Part of a small language model's weights.
Training: a variant of Muon for these matrices, 4035 steps.
MLP neurons of a small language model. Each row is named by its layer, matrix (gate and up: input weights; down: output weights) and neuron, and shows model dimensions 16-143. Each number is 128 + 24 x the weight over its row's rms, rounded and kept within 0 to 255. Numbers have three digits each. A neuron's up and down rows have the sign that makes its largest values positive.
Before each neuron's rows, "fires on" lists the tokens most often at its 100 highest values on Wikipedia text that the model never trained on. A number after a token or word is its count.

fires on: " at" 33, "f" 10, " At" 9, "lo" 4
L11.gate477:135078107090136123177146090115140143093124161150172137157122128139146133083151109126160184133088131153120129102106099133126156141113123130151136119130114114119167133140137178142110118159148111161136123138104129141175115127139145135138071137119130132121169135104109086125120108132113155165147107131154130143162127135073140106104141131106153104108131089165121089145122150111146154113120
L11.up477:100166198123175111138126115134106119088150108128108148128135150167116120157092095122167148138105125122086162093109141096126107101167142124131140143114083137126083120144086151131114123121151112140095146124142136158122103114107091152137136167114080123143127166147071174149106147142136122120156156118140112123129167203126145158109136122140131118119132154141145157062129143145139111126122
L11.down477:110135107130088135118118162127132091121138137161127140112128137160135127162077125139104143157155103157113105140074132150158127125092078151182117164121133141124098181158139149143134107141119114151152132098154149130114118116148103193124129125163102150164106118132144161143128131143114150129132090138136089125143155150164134146114177126123134121127138162095143163115154176169118101068138

fires on: " and" 35, "and" 23, " &" 15, " then" 10, " Succeed" 6
L2.gate660:147127130106136126110129072127111144137115120122100139157130124111102109118074096103142124109147132117095121124156126103145068134110109144146102125137096104120135101108124192115133133144109139118126122129118107145117136133094085139116131114147095111160139141113183099145112148141099124156125115132126118128128109109115122118113127164136108146160070139108110184110153100123125140134148
L2.up660:145132125157161157146166118118125111137160140143127068151130176155144166115090181097146128120119101128139108161125121160126132124150123145113121181114093136156130119126143129183163111137140124063123113122115124120133133153127103155126096112125134105100144137137135152109102145111141172118134130115127107116074142128130119145126117113118132119096095092146087133157107087130136183074082
L2.down660:140175150183143136148152129137158097147123132130101114102100115129130149084142135105146156156144100112129114134116093084138104115152132114119148106095156142140087140131106140165187130127146128127136133106139117152132169160111114193121096104124121132134143157156169144157185099131140142090136126108149113147138117123138116152111103101181136100106075124140123099109111084112126157126110

fires on: "-" 38, " +" 15, " GT" 11, " Team" 5, " Racing" 4
L2.gate691:114137138138126135137198155147172130111080116116133176098152120138182177125099140109087120160103140121116094134162104140093146086139155136113117108112169137073070084149095113114118133156162125125102121168126094155077134161131134163113162130153106114151144092128132132102124157147150147089147147140106124116111158138170157111118103094151157149101144140073127122134153123158143112122135
L2.up691:139137126117100135123182154140163108134103098135122170122193100163143181128060160128100138150085129102115118134118122163100120102083135131127145131121157131080094084146114127124113113152123108143102116179092108142092106164164145173117136158170123093142149135125124123138127111142177117102139137106115121191115150153153162133125115104145132147137143120083142131129120113144148088158148
L2.down691:189160102099091134115177141130133157170078142122140127110141152113122107170142131116112104136103140124090142151143154133134125084167098109141128127109148126154095118123125161098125162150162124113119186110138118116097152124119115179091141157139152133132151104144099151132139116138115078144128156131127123140180121134140128110100138153154118134113113099068144116124127168089113111110125

fires on: " |" 51, "1" 17, "2" 7, "7" 5, "0" 5, "9" 4
L4.gate268:158112152115110111106131140111134197138115151108144123130124148098145104148167127120119126148128071142145133174100090128130090153127122110093155135075088125156152114143172135108145133135154116120176118066133120155114093144128130062169141124123148136137156141146148114137168139078141078114140150116082123132104097147132084131153108142161105125141101143137093134159102107154112110122122
L4.up268:178126144134148096148140105133159119115092155129096142154149124123142140139092110118171192088153096151130107120104127110141121139126120103090115135167129141121126148138132117135085117166127099092129139114118141143088124131115136147117133145093166145083139146119156165108180101118170108181142096092091128099144099101101107119159159125193128100119089102107085141113096111141153121119147
L4.down268:130128118099103106144127179117119148142171119137170129135114101123169114145194116091119102156168100132111125152123100146133130109157110139155118118123128121115090150115175117173134130098132103132103108136117134157136121091121148158121120112138103172147128142167129134165122129128110125149135160107114120124143129121121152102121117093132145175163098110119131174170145110116133139107105

fires on: " at" 32, " along" 14, " off" 10, " near" 8, "." 8, " At" 7
L4.gate132:084091090150107111112136115125125109104146171131109188098127126153122086107088112163143133117119122136124118085127126161165082094106142126148137130110121088126117111163107140091173108159127150161158092137111108148134139136127143097068120104108155134095084096146146107144138173145097106112095117109136114153135118138135125114131129113111163105132137136141163162105140126133125096116126
L4.up132:089106119107114089201123099133111107132114139152104129116121138106107121097118156109163089188144100143108141058096137171134148110103153164149122173138148123122106125092100123140153096142132132080155114105109141057149101132155107117109130121130115172126102066156084116167132123124126121086125081094118128147141167146185123119161116132131175132123139152126179170110135106118171100140126
L4.down132:131144115177116135158093141099107128073136136171114155195108137114090172129198135131083118104114073124159129088115095129141172098147164159120126148083111136147097146125135131143147142137139104140147117117137138118119086137079175136119108082102137179091130115091117138138123148158121138077105131106119115159131140133154129133164165147130133126074118192141192145140150142119119102122121

fires on: " Tu" 15, " song" 15, " Tri" 10, " vote" 6, " election" 5, "tri" 5
L2.gate310:139122146125134109142134130121126142088134153139105093145106151142113134086150170170164145150159155174113164126133142098144127168121102109136110140173175143117162141156118160151142117111151072116120107056127142110168091104108156120113129164138135143162116108101147097156154121132111123109137084140171086090084174147134141143113151142139106112165110101143114132158144101108129121161114
L2.up310:124157113147124110113141135163126109111173155152119122118157169133160122117129132129170131154141129166150117123140124135114132156079097128110145141185165145128107141149128143137129165128164118153093116109138115148125079116108176085148087129104140146140091097119156137106122139117117124106098105153193126113112135156109143143148177147133117120153121137110102093172126127122167094178145
L2.down310:091161108185119112114112148134127115125116136101128147143108086140124098133085138113142099152101117150130142168124168119136158105103148121074163139099119107145096122118107132128074117128111142153108086110104127156150103131119122083131093154106097119134109120141169111126095189122114138162147166142121156137074141175122120131154151118122099133134101131124118107141096100092124112168131

fires on: ")" 75, "'" 18, "\")" 6
L3.gate691:143157129128105159109186114147133152123081158120130109089130116131158132128116114096100127137147151122094141113147089135107138128109149144088152076138135135100140158101154116129167104168127126124143153111141090109118132137122160138135181172119133188116082169106135121178108123183114095134112150140157159089134100136100156117148151111169125120110139150103153147117138089093098124111126
L3.up691:158142130161142126153104123130127118131138136126114119127093144140132099149120125110142106167087113173124156092134147149127134124094083146134144130137120094121156107131115121108139126139147115140159141107138102139161152096147138149096152096167086122181181110129190113140143163172099116102112134108132135131092168089115111117143138075152085139148126125112125102126128122138127142112140
L3.down691:096090143155108106133146150151119144125109133095090092122161112101088155155126135125130099095130103149109121157124119119074165132107092152122110075106115135098159134135086131148220116116126133164146130105146115124144157122166143107167134116170126152129096144101120151145106104136113154136123101178092161124150096181120131148107139150142107112084124110141168118149093127077129138120093

fires on: "em" 37, " Em" 16, " This" 11, "and" 5
L4.gate88:113121124153148129113141147131161114135114141125085115139162160161130106070107164110147145123116103133138147116118128143095133103151108110097138162117101114089163134086103139142124146163109131102162119111108098167077147134123122155146117102141113108169142151134154192105096160138067131139111137101148163122200100118126144153115139146104107131137150119125144085128127111138136153138142
L4.up88:134110121169113090132135117098170137124117171113137166137088126099154140164113127155161121173109126125103110156119107148130119134137102132119129142137102161098098114138107134113152140140137144140120091124105148132072112118096106146130105207105128146140164120091151139126137164101166120137102146115119136136104154133105136123173097120144104152081145119140127159111146123138106178147131
L4.down88:127115104115138149123094118158131135142115161150048138120101167162121109113112130142162115138157135087125108160098110116100106143181129142146096130123086114112131102133110075145141134151134099096127129085111121170111108126130105149156104132114110152123135141123093193108123166124116187187094160140147163073176121112077119143146128114111141106109159123127121168130132160112131117125161

fires on: ")" 27, "s" 14, "t" 11, " Fort" 6, " Lake" 5
L6.gate649:134113177171136082125049097162124166113159120148122127063141142103085117131189143129112104097149103138113115109101116146085138133161138163127140128109143175137119117083128128069143111130119158117102138075167118124131141089147142138140122130159087134158110147128090109119141118094118150146092142071137136108111140137096091111118123143124139149109086159143079129128104118150125150138161
L6.up649:176096193137098168165125166157119121129149146096100141137130111107136106146120154122155081137094137156160116117111106082134144105146121156092132110123162138151123140136120137101096091146115118149151186115105151115152158110151136079106151117137111152127147170121135129132098160139100133121142154137127126131123150123141073086137144125122177119167133180120110096119149114155127097156126
L6.down649:155176128126124123119130112165141112140147111089131105061118141118131120123160136095136120104113135167165151074110145111112143124103154147094109084087136123123118127095135146128124114132136105118144174135131115115107105136134136117149162131123145105151151151133131104131130156135187166151139157095167139136131115120129136090121097126133140146110133142144120115115160111087161134121144

fires on: "fo" 22, " Fe" 19, " Fo" 10, " Bre" 9, " Ref" 6, "gra" 5
L4.gate325:128162108151095139159151124112120151147150140132176094135139157136119117142161158139101087129140111101117154168108107097161154119140127121134141134147156128118130141051155171155112137086106167153134093108130123123182155113119170121113122141111137149150114125121125092117159120135110137156154094118126113136118172157151143112141115144134135156087087111150067136106130110094136135140087
L4.up325:120132115110140158126125128113166135120125106101123156106142124126151138143156133155156124111121104144117142129137141125155131116165178134133116099135100153115162145114127155194157142202104138116130141166150144162121124137124126154101119141153079113149114170166144132123167208073115094145113163069133077118175115113142134127115093106110112095137135121148145139165145125130090164154104
L4.down325:102144102123121132123138154096132147150126097138123108114142135114171131161180122148174088127103172124129128114136182095122096077132160132176128135149134142127139097096111158144141121132116122115113193127123098157137137125156146129104145131123104134096149135132165158116138147089093095150055146102122118109146104097138150141140136116097123075135123152109143121178114089103155140127152

fires on: "1" 17, "9" 11, "6" 10, "from" 8, "co" 5, "mber" 5
L4.gate693:122105127154168180089098142129152145128131125066148146135127150130189119114098162078126113150100140166141134095119121122122167108107100139112077112122096143127108113153140160134124156160120122111152092159093120143100098108148087117075116140109138113127123128130120117113067137135131168136140105210146147109147146124122101109158097087129115131113131119131147120105107101149144119158129
L4.up693:132091107147185154114129078100122128145119093112143101130111169171189096121092116119103128145107189142138149140120088121178117141110041135175165168142123086121134099135170134108140119150102086154117126151145094123095090127162093121140140097099118124101129129130136114124101130146105155115106103131146147147144110137100129110156125108130108087140123131127138168116113094118146132146130
L4.down693:158085138142110086108130112146093126092093109094104145097147143154154125140071123123140139105137126159127066138191128098093109103083134126098128121129093149109087170118124109145090120077116124127116089125121150136107141108127117146107143120127167124130118150142104156133131098154094079168159103127148117110170145171143111150136121144125144118158146128148118118142084149151116119125143

fires on: "s" 76, "d" 9, "t" 4, "a" 4
L4.gate434:155140128142153152149115113131165123119103130148145144106150163105166100140078144124097075143140115098099120159093111124150151112124162140109104137164106163162112131092167128079139137139110147145070145150113141152107138136141131135114126118130133104119128143140146145106151120113190101117138125107149166104135152164148130138134113105125143114116140140152138169131043129140148123160120
L4.up434:156107140122130173113108098150159157074100140098118182099139156129131061129104150135130109063109172112120135102096086112140124142108148116126156141105132090148092159120136159091110129163117105127123145089130179144189130159097161101109143128115109097131150102118148167130123137153088115117090176145059142153136128092164108160131101146116128097128134158174122093132078119140104097118108
L4.down434:150113122160105128113116150167137136122117092117133111135128105132120150119139130110161128118153153099174123107146149133138144115122074118131169143127072104126093099143136152102107130092099111161173152101120162072127094131131156146159099151139095135127094149109112157134098114097106158131144117162104176120127111112121144113110114132133117130132113085147134122135166061134092130129120

fires on: " and" 31, " York" 16, "lo" 14, "and" 10, " to" 5
L7.gate286:132171137114178104146155088136160117138137092169118126113138117100136124138119100123124161097159136143115139116166135098187128095207130137152155124113135135122133138138149132165149159151132129131158069082137096141153107137137109148118111139103167088105073135149112123123134085076128177131130116150126177113132117162123138128150173110144134118156119150181148146117136098100142149148114
L7.up286:154129102155150135153143111159105099112110159139107153133100143140126110163098115150113164114114103134105150102095144140121116096102068148083119134118094151118134195106128163120105105176107112106146120124113142147140141111126118114177149137121129087112121096138096148124133149147102163158148118123099118147126153134104120126102152115168147091104112157104125167148126095076111165150103
L7.down286:134154156151154138152171115099134113117098128143167115118102129091115120096136159145094155116132124125121142130156148143166142116153153089110132159065138162139126169142121145125165099143159097195072154176093136150135118171130071147101116122146118105140114121164189137106138131140168079175117122137125166151090154106161130140126097138166136117125150108154118108097145114123136090123127

fires on: "1" 57, "2" 21, "9" 8, "3" 4, "0" 4, "4" 4
L3.gate1019:162150085133106147083122147142163138143164121081148093111120150111122081126158129105135114111134101117177109132113140103120129160138184095175117105083108150141144157116128149156097108178133128116084085159139131123109128176096109138096125129127120111129109119123127127113121144135138127181101154146117147127122161076126156101130167151170116119114131126132105153122097118117124180114144
L3.up1019:139114163094126135110094152149176141111142128115136105116152145116149137129119132139117174056129160111168145138137080117137146117125116151135137162110125152128114110113140159083129095142139116103112136165116162144107123190145142144097121125107145105077158144158131114138160082117123135158132114148102141101096136139125147128144116095152115136147144141071123139098089086125160149106109
L3.down1019:123112102201154169129161099109107115129063134118132132147149121153161139160166138141144174090131118128134124151132135135090136131120088151153117101146117101092121119123137094069125124086173115114180120167104149106122133141163111112102152084100173102134152118124149135150119076105102062112148111151122146122132157148121144147107174125078134116152134113143149115149143161126109135122111

fires on: "\n" 44, " is" 9, "8" 6, "." 6, "=" 6
L6.gate704:152124134075107117132087124116136094135111130125170129120124154138123116155138098133131125142139122113098125079117079122118127123095098112149129114110179115140146145109124107094104114129107138149177122121127172118135108086119177177193148074069143081164149198135145121149142114157135125133121117110151138110132143139136129134107174145117159133125121125124126162108110149140095125137137
L6.up704:126190160145122147119147143109106175131131113099134132152157099115086135141113130150114113156141131136148114112140113097088135131187096160132077161092116135146167107150154137143127085115117126094122140149136125118109100143150145141136178149113117121158150142101134102089123101109124075118139144142141150123131151126147111120165095114109077134120131106088131117100116110149116134090152
L6.down704:130176156141089146134122149121118132114121115144133156124119118126129168125090138131143129130139149089111098139117107128115140115083163174137141190128143145107139142130131145134098128092120101121132108154119173128106094142110155191117170106106110125144162162136146131117179142135086133105135118122113123159137166115163155095135103161135148137124150125110163164144194115156108070114151

fires on: "ly" 40, "ar" 14, "lic" 10, " Hal" 5
L3.gate984:128070163129130162089118116136134133112149129122132141160100143128141123086158103118116103123128126138097131163097145115127112121106106156165144148113130128140138072181156118104135139106130135066134100167117102133167110155105126126094142136116101103093134135083115143185127139125090126164158120128143127118113081152104124196122141107145162188115138122105079123112168138120093148110136
L3.up984:149110135120143135126157138115139089076148154140136143146131151158103128080109130152162127132129146143081105130100149137140172132125091154120148122119142173112160171161150122124138105139089113120142103163112076126078071113113091112137115135164104106114108147105079133133130126077120104161154115107132127177060144158152116144151129133136179124113118104131089152103156099086134116166154
L3.down984:106085137130126163144121150154147160149175108123137160159157135089071117107156115209155158139130150103062115153106162155135153118103136165168136157124176100144083121153141124136112113094089104145175124113131095110083123126151113113148113145159093109119115145139120119133161130106136128067140093144128157136093094135131094112161140182140167143149153102104111104121104094121153131136158

fires on: " E" 28, " O" 14, "F" 5, "E" 5, " Te" 4
L12.gate936:131141151162146123117115123140133177115114107142080072110107123111132114110135098092164109132129151145122119133122120114146137125124138115129133130127118137160155119121137119113123139141053135129078135125132113103103103111140122139126163138141096115171110108132133165163095116153137114148172150115127136066165174125144114126100104107114118140128157178098093112146158116164113094125072
L12.up936:139097106122126191133120080123086169121172106142087115148118117152107126090137168116083093076131128142117158101183146123156132131125118110083113134111104130126128125137110094140142130120060114139160129070097157104095102168091149113094126190169102140160139109145172126133123132093098079141165106103124110163120138104119149102130127124106103113160123144133116109122117138104128143119120
L12.down936:125102134137110131142094127177125130106095108163080135124132123122138127170153081116116152110109071134149101161148184137150131167153184101101137133137140165162127129175145122142115131100107118146170114151116103176059131127125162094130126111116114150126133124137087104131104097158140167149162157130160104160135143103154123089093129164127150137120207141107094116118175128136123090105162

fires on: "2" 44, "1" 23, "4" 8, "5" 8, "7" 5, "6" 4
L3.gate581:128118140154124128127160170139144145128154109123130171157126181165095138112110129181152099089132147143129132085136154095105100140091125131134155102145120148150213151128133091089129101136093137154066124103140140122097118131179112114079146107113149164125153060124156121145104104143193125099101121147137155099124112143127177097133126133125140130124114114097150120146131078133120128182133
L3.up581:163150113136179121103158158183129144144124130105132139144103138148121077117161120141120100102102164199143152098129132151120104162075111125145132111158094074177140149105130119123126141145103122129127143166108095105115125170193092124088156135146126162126143100108109102076139089144146124099136122083127171123152156138131154125119123123170174112165115115140144168122072122163130119171114
L3.down581:147093135122058131137160126182116097131121086103154148159110165162134123160102150158142124086145133128131144185138124128062095152152136126139132138071098121110113155144147095129115126109146146147116123118104129151088139107130144182113120111162146135149171153121116168158120113126141170076142132105116112145133120167119157101145122120109153156125180123133140117160189153071144165151160

fires on: " II" 27, ")" 17, "E" 8, "1" 7, "]" 6, "–" 5
L2.gate1002:097111144113150113144116112149102130103143117079127105128091121119138141104146120120137138094155110117112123105121136067150119097119129124158145109159109139105101179115137150094129110149096156127143153140100130122143155167127161130173168103110153158128153123160159166142085126134080110108131116102123098114116083158134134127101134110165111151159150136128137168109126134091151115140144
L2.up1002:121126115169161131136146096120140108123113167152097135133127099160145084136099122125109142166100173134103150092193123113130192087104131139142095091110104161148117168122136124140138157151144163196114098142148137167120184136162121173142115152140096158154133122132140103115140139153093129133102119118168121145135160089125174127130104135079156143119127110141124099118103121141132126127159
L2.down1002:144124143097110078095116150123160144137179124099123088146159148104149140132141132133116089126094138122129118096117142112136133160173128139138135104130092116051147110125126158133134118127087096133128181120168106140147090116140150124159107116109128104142093143121187151167123135111136119120091128108122147087127110119165094130097145127143086160113126126123141146128106167106108137121116

fires on: " than" 25, "." 18, " as" 12, "ly" 11, " from" 8
L4.gate802:123134114161113105127123116130095134143133143151145151172156133159136133129115120096114124153101150159137153116087117130108126110144102109110189147131125144101112139179079161135149137140133115160134117086128124156133119135110156120108145139204171113201093149120139131128114137099190144153163127074118124118121151173128117095112100081153133147134158102087125122151135109093109129099139
L4.up802:144109166099138113117175128129149103104108129123165089168095104139093128155125079175131151113150102103125128137134126145159109119164130127133144142125163113139099070082151165137142157098144111093135073140130142117153106099141123138119084091132126125095121120142111091145106140154090164108130122119116152086134162127167119152111158123134173114118108124146142123142130168170150098115133
L4.down802:077084151134156097121125131137119102088118133116081095120090138115144140114166123122113115169084107121118127112130118124139086094144117093142110167145119126109138140128128131154082167136136118130085121149113146144140107119126115139149093123130130109151162119143098132145094113120117114174102112154141123120161177135143139127124100142139163125139108146142126113138114139159144151170114

fires on: "tri" 23, " High" 14, " Tri" 10, " Electric" 8, " main" 8, " Metro" 6
L2.gate260:072162132147153142073133142135155114099138100181085141105116103143127105123126184108126156150118134146104177160126155135119100144122110117124067119134146136107150087088154150111169115158187134149105094088104109100110107158100134128136138142140066132113105164153086092131150145124194112130099102128124118127110138120126159129161102156129103119143127073116132164130115130085156121141108
L2.up260:092148111118154107132121120156193114101134090191134116128155153166153148131129160131124159139129132136117136206137140105098116135112124144137113111114118145125121074103125133119112134169144111098143096136080106121099115143086143125087135093140093156139117104147110099161132168128160077142091103098161102101122137121101165118135092159140082095147125095134119127133129116133146119135102
L2.down260:075138127176136132096145097158131100123164097120120119109117136136090093134109166112124141165134122149125141172125154111122129105113102095150096148111165106145153084108160154090156110145135153136137103083092108112118084122121127111102157131134095132170158160173105165121172181137150137100097141139112089154105150136156150071130125180123141136134161117113088113103122177116165090129108

fires on: "-" 41, " −" 18, " +" 14, " no" 9, " No" 5, "," 5
L3.gate70:108156132137152155074127155088153154085132127173121080117137149120137105111129134130098124120152146112151080114095141129132138166131127107080126174097174175106115114116087122136113134137154153120184128146147141132144114136152102128133125078151116147083158117124159095150126168108168148166139136167087116128123142145116168146137072125130106118118164110123115115123116117120105130141110
L3.up70:125117126140112113113132138114132135133113183108136124139138116123119181112143131148121106126139134120169092137124130190101126100142146091114117136158130183097149129147063110078098145170139094135142106121105144126095122142056123134133158157178121108149153139170175120112167131122151099095114130154107143118109134146135152111117137132122112148150145116096078105135106111128142104135164
L3.down70:094110092128109116138125161136122140113109146107114118144104134121125147116128130100140139188103134118138137174117152106111131137158124099144160106144150154156090118105132123122108115149143092130108128106139156134097132135121089133092129169177136137112141108141148171097110144128142130095137132160106130141104124081102118092062117126159084121146151136137096118121138148113080104143128

fires on: "0" 55, "9" 22, "2" 6
L3.gate2:127143125088146121136161124103160103139126155105143128133186139148134123123134117106137160137119068116139143110079096099081072140131127094099147115124117128115168120151154118136117134127154121110129104117092140139150121112170083126100123204124177178125145145102098153123101153137139122129122121130101132112139169164150114118123144105173087160129124082112099145169138080163122149083122
L3.up2:119115134145168129093129151123152139108137131117102129130151112122117169107121143100120107172115101142128108161121123128095081165114127074130135136120162158075133164151091128181106154098130127115124115143097130159134113100092133132130129171166146138129148146123104156114135114165187135158081112139093144150134138138125150110116120117162139133133131125144090135109115126170110100126131
L3.down2:127119119114095113123120103111123142156168121162132164141129107121126127122108174140102176126129132116104162150142128131127114159118123103153090148125125147116109160105140102106144125138114124160121179114178125151160156144155146116128113048126066102103132109113108130130108154092105068139121156092155117104107120139124122061176145144134146101096132129173102113130130124079134139152109

fires on: "ica" 23, "-" 15, "ed" 10, "red" 8, "s" 6
L4.gate629:127137136190138135102114130106128135100181136123158095164144076164125089143144096134139112120100139102117159150135136136126137158095183126136117097132109144112151140086117184116126112134103118142108150132143140159122130120135158121104133096167079137118130175086104177139086103146161104145130127122149104115166134140159150144122123111138128125156141157136111149103122126123139180149159
L4.up629:135128146117129087119118114102129137151121148090165096100135104093167107121078093112102109144152160090143103124138131156106150102112158106112163134131105129143142137130119119117108089146133114082127166119127130177128105145129169135138102135138130132095110118117121114122111089123107119112149081142134142168120116142138138151102121104142116128182145123140126160119154152116170108114095
L4.down629:124127119108155132147118125106150141145111080105158165116160128095131080123127168130081162120115131132151148113160149148154135152114130139103114123129111150126119101115107106148102111166113145129102169104134109151168105113148155104149115121152130136109116161039130141127141142117113123103142107147082141154145155166150153120111101170143143138155124130122151173084139090111172127136091

fires on: "g" 19, " Em" 16, " Jul" 8, "em" 8, "Ju" 8, "G" 6
L3.gate194:167115152156145126091097107123145096085144152135105127125144129112162133110080155132132119122140155097162063121146130144127119089150093097120155159140112178147114146101133159164115140109169096122110121110098123131133108115111120129161119164150111159144140092122105160109118170119122140142140113114166173105119096175053150099109126127100121122127107121122126115169156140140108124147126
L3.up194:164172146143182100101074121106123115094150192168110076137106109133122131172128144143140144144140174139145139126129129088123121151123135101161152093133097144111135171146168100168135143098158120132101152162114133180131099117115125118142098068137075141142149132122139158109119145114136115141120136119124135092091089152139161111126093092110108113109122151126107135121122140170165139153141
L3.down194:165124121141161125101105142104179081155117092125104125102108164122114127123078141137165130120137114127136113110084096097125102089151114128148160119147158142166130152096157117156150130080153119132115094145092113130133104170107128111155107102103098148152141134131078189126147122097114153175098131095142147140148144126093146118102106137135106099095147138088132131119109150116108141147120

fires on: "9" 67, " Red" 11, "1" 5
L2.gate926:139148131146105138122148130112086138087096124096158134159130152133183126146133073112130119118136091127111128124113128139114101139130109110106114115075106134116081179124137137126107148155158123117065118103127077099108112121145110128166159124100126134115099117118140102093102136092126131134113094166158091150130161158126101093183114115165098116090139129167129145064088159134138115137155
L2.up926:113093073118106094109155135149112141168120088133120126102082127119099117118122102121125131096123085164129114134119126137113120132156151125121099136119171131123149131146151132128131152134094103151110126130085103131121169149098094099097158102145171147131147145131125128132127148179150122135089138142111124131164132114160118105130163101138140128124117150112134150105124110124118107117139
L2.down926:143129102123132129139135159137130109136134089116115100124079129152121136100130118107121183133104106164149127146141127125120151134101080104110113160153115173094082169132080092132161091136066097123106118103103128108131143114130141078082135158177133121122116142119147120130110129125125125205111119112107147132190122139164109134132112135162114106142159126083143120162145136148149132110105

fires on: "'" 58, "-" 23, "2" 6, " March" 5
L3.gate393:146118116122146118174163133139082099124154124154135103088136139098095108153135125106132150099116132090091114059089122078097126110090128133138145126155126128109111132119122134166075084061103128126108111127120083136151138101108164147148156128092151154108094159139109120148114115122153139098136129118121143117135137133137139147131141098130163097126138154119116175082160125175096144123190
L3.up393:124132128137124137088114147130171150141117093099123114146096105098132153188123133161162140094148130075149067171148176146136121145115153079154100137173141100141139137136109122086119124153100101143114148147134131140151109147129106123120133123127125093164172084115139132118125098106123143128086136101126052116119085136139099100133145138137131167133142124126135132152147142129141150161155
L3.down393:131147111127062149131134110159100085135131127107125140146152118148110112082123174112121171102136132100145102121116146069160150107135130147125146129137185123178093131167116127115136150120092149140152140158102131123130137124097125154120153120107140141100108115157147141111130110112146159137125133123116087110107103135153119149152093091126180087133103166151172098051130145139105156140087

fires on: " at" 59, " /" 9, "ly" 6
L5.gate405:123058096157107137116162113108088109129105146164114158185082137138139110111124097146126120140113124129078107110133122143112130144105135120146158124131110134108121093131064136132147112117137101114144146142128126166184122071112112117105106142151129132106124123115113112156097117135131154154182102156121096095169174151143085090135125128130166147106071154120137125123145117144160140102108
L5.up405:130105138132104118163069102109149081094074111164101113158124136171144127090163130114107147175153115113120102159132141124112101139132100133148155155125115128128117147141121132113136104129148147098122142133112106105152081113153129140147116100159103137106151100119099111119106155154121169115131139110098129120137138128148122129141127120113146169143137139173138188105111151140172101121150
L5.down405:118085125098135155130123152089113087119123098107172153138083140110096136108147077149134097157100128118174120128180123135157144103123096140146117150138131129088121131108156113166115113105122105133125116140136152135140117139141124096175156134125068080118071091131126162124099155116093088054105097081134113100080123172155159139097177149116129152175155147098127148159111178109140109107142

fires on: " area" 20, " Turnout" 13, " votes" 8, "″" 7, " distance" 6, " border" 5
L3.gate485:140125131121112117078122135161102140125136100105054152114171130124132116090125128115158145131134171146102117139142099156140142127142127107149125176115120116126143081114087119117149113154136159104125073168127131159113161114152121170084113130131114174115159155134132157128115147165096102124130118112138168157157115180129108138099150091163110108107127125132099137093160140086138165119104
L3.up485:141117134121103119116145166142110138128148107114067127121146069155154077076118087133131126111106158156103126107157097180148151126134115101131115145105126132108109129136140149132141131129150132112101090126119122132109155106175108177093116105125118112125188120147112142080143157138102126098175120138152125105131135131112105183130176114178118104083112125131124139131182142121159135130084
L3.down485:118131154099148127118149119160111134139140104127114114102149119111123124089139147106130141120160103140065152137140151143118125119082140152136085177145150113146151139108105101118159105113110142139130146117116123123097101140139136116117107162128139171100156105148130129122055116141093111114080140177184147167132140145158108121131127139157110145137122149168119112111156107148138133120121

fires on: "s" 30, "ed" 10, " in" 7, " of" 6
L6.gate18:108152154114118103115117117118070143130177149151159092114098137178124156098114129107100123122103117126132138095169141112155172156134156092118152091091099143126123139179139164119148133096127153135150102153148124151127145141113112093108149109177131112145095161136118135142146168123091115137122164179095125085144126139100144101108128137126131129109114156106156141121176123142158153140144
L6.up18:134095147133138090152145125111119154104148163156141145109142076107156101121131101144140131112107173157124121128127140153092110106115096098106160101138089098135116143128093090112131134113134140119169157115158121138091098124180154096112169133133136154118117133135166138156160104140146191156082109169167147126114129088096147140121145118127143105147082140138133089168115164137122102115078
L6.down18:154143159159126158113123135122141094121137108137118101092093147120140127100100151095120097116094157103097149088139158146112115124098117089088077078186158124137137146102113079121135115127103116137118169116119144106144138100113088107118180113146142118136111159057103134140133150115099129145114127113107111137136143116130160145169079104140089127147149102126115107064164145134108131119179

fires on: "9" 35, "2" 30, "a" 13, "1" 9, "4" 5
L2.gate654:143133109142153142144103124078156120122107115121145110124137116096157100090129101115131104117157119174142147106124102133133099118149149177120103098177098153120122132112121090106116176110143111114115123125115129091139116117147084135130097084151167104149085124154086124132123144149127123139129124157108152158121090072122128140147160133092144127137160133122158161117099132117171144104157
L2.up654:142141117137128121141095130109126140109147088140129140123128147122127176142119097141088101142075146129114140138125128134146148142115081128136123144125112110135111158136130154161120120115113131156127153146150114145099076133146119139128149102121120132133120157144089160152139116079159126108046113142138105110103187170133104092150130086111129099109112100139110118127158087099152132120140
L2.down654:134127127108127136142130102124108114140120143155120113118181152094096152131097181154114126123157156130150062100120132131117093116136176130126157124114143173133147120061109097120131116089171123078144107132149129133136122134058117127105133113117130133091115103110176120082155153108108106134193127142125144140132131099112148139121154173140092136104159129095119149134125164146108110145165

fires on: "fo" 16, " Fo" 10, " War" 10, " period" 8, " Place" 6
L3.gate716:152126107130134117138175125088153101156113170154119160133139148129141141139134159150140096090134131136122175103134151190122103121121118098153149176147128159167074125130104144193182105142127175137115152144118179122162125122134134121114124115096104156098138100164155106084095120140131107109117162116129135155142119148137160134179090102110136157101113099175145174101121098123128139122146
L3.up716:148132096153129142136173157110141126136112150114108151145108125126159111125139156172143125131130124109107161128159136157130134158119119102163146143144162155142114135100126137200134105114119166154112143127149160127157103135129187142085141114126119155109106121110107124097090130104108103090104147115131165117143116145137168092147088095113147158125111116192133145162152104111158106123119
L3.down716:120152105137104176144130127119122124098157083118125087121154110105163116146118164167121090083147119117154139113130127130151149078123127138152138159142117143147143098104102138135124100123126133150153154105133148133107107125080184109126158134101097151110152179128097118098130148135132136122095139099130129125153150103137165142134130120097078078097080120134104152101091127106100121172151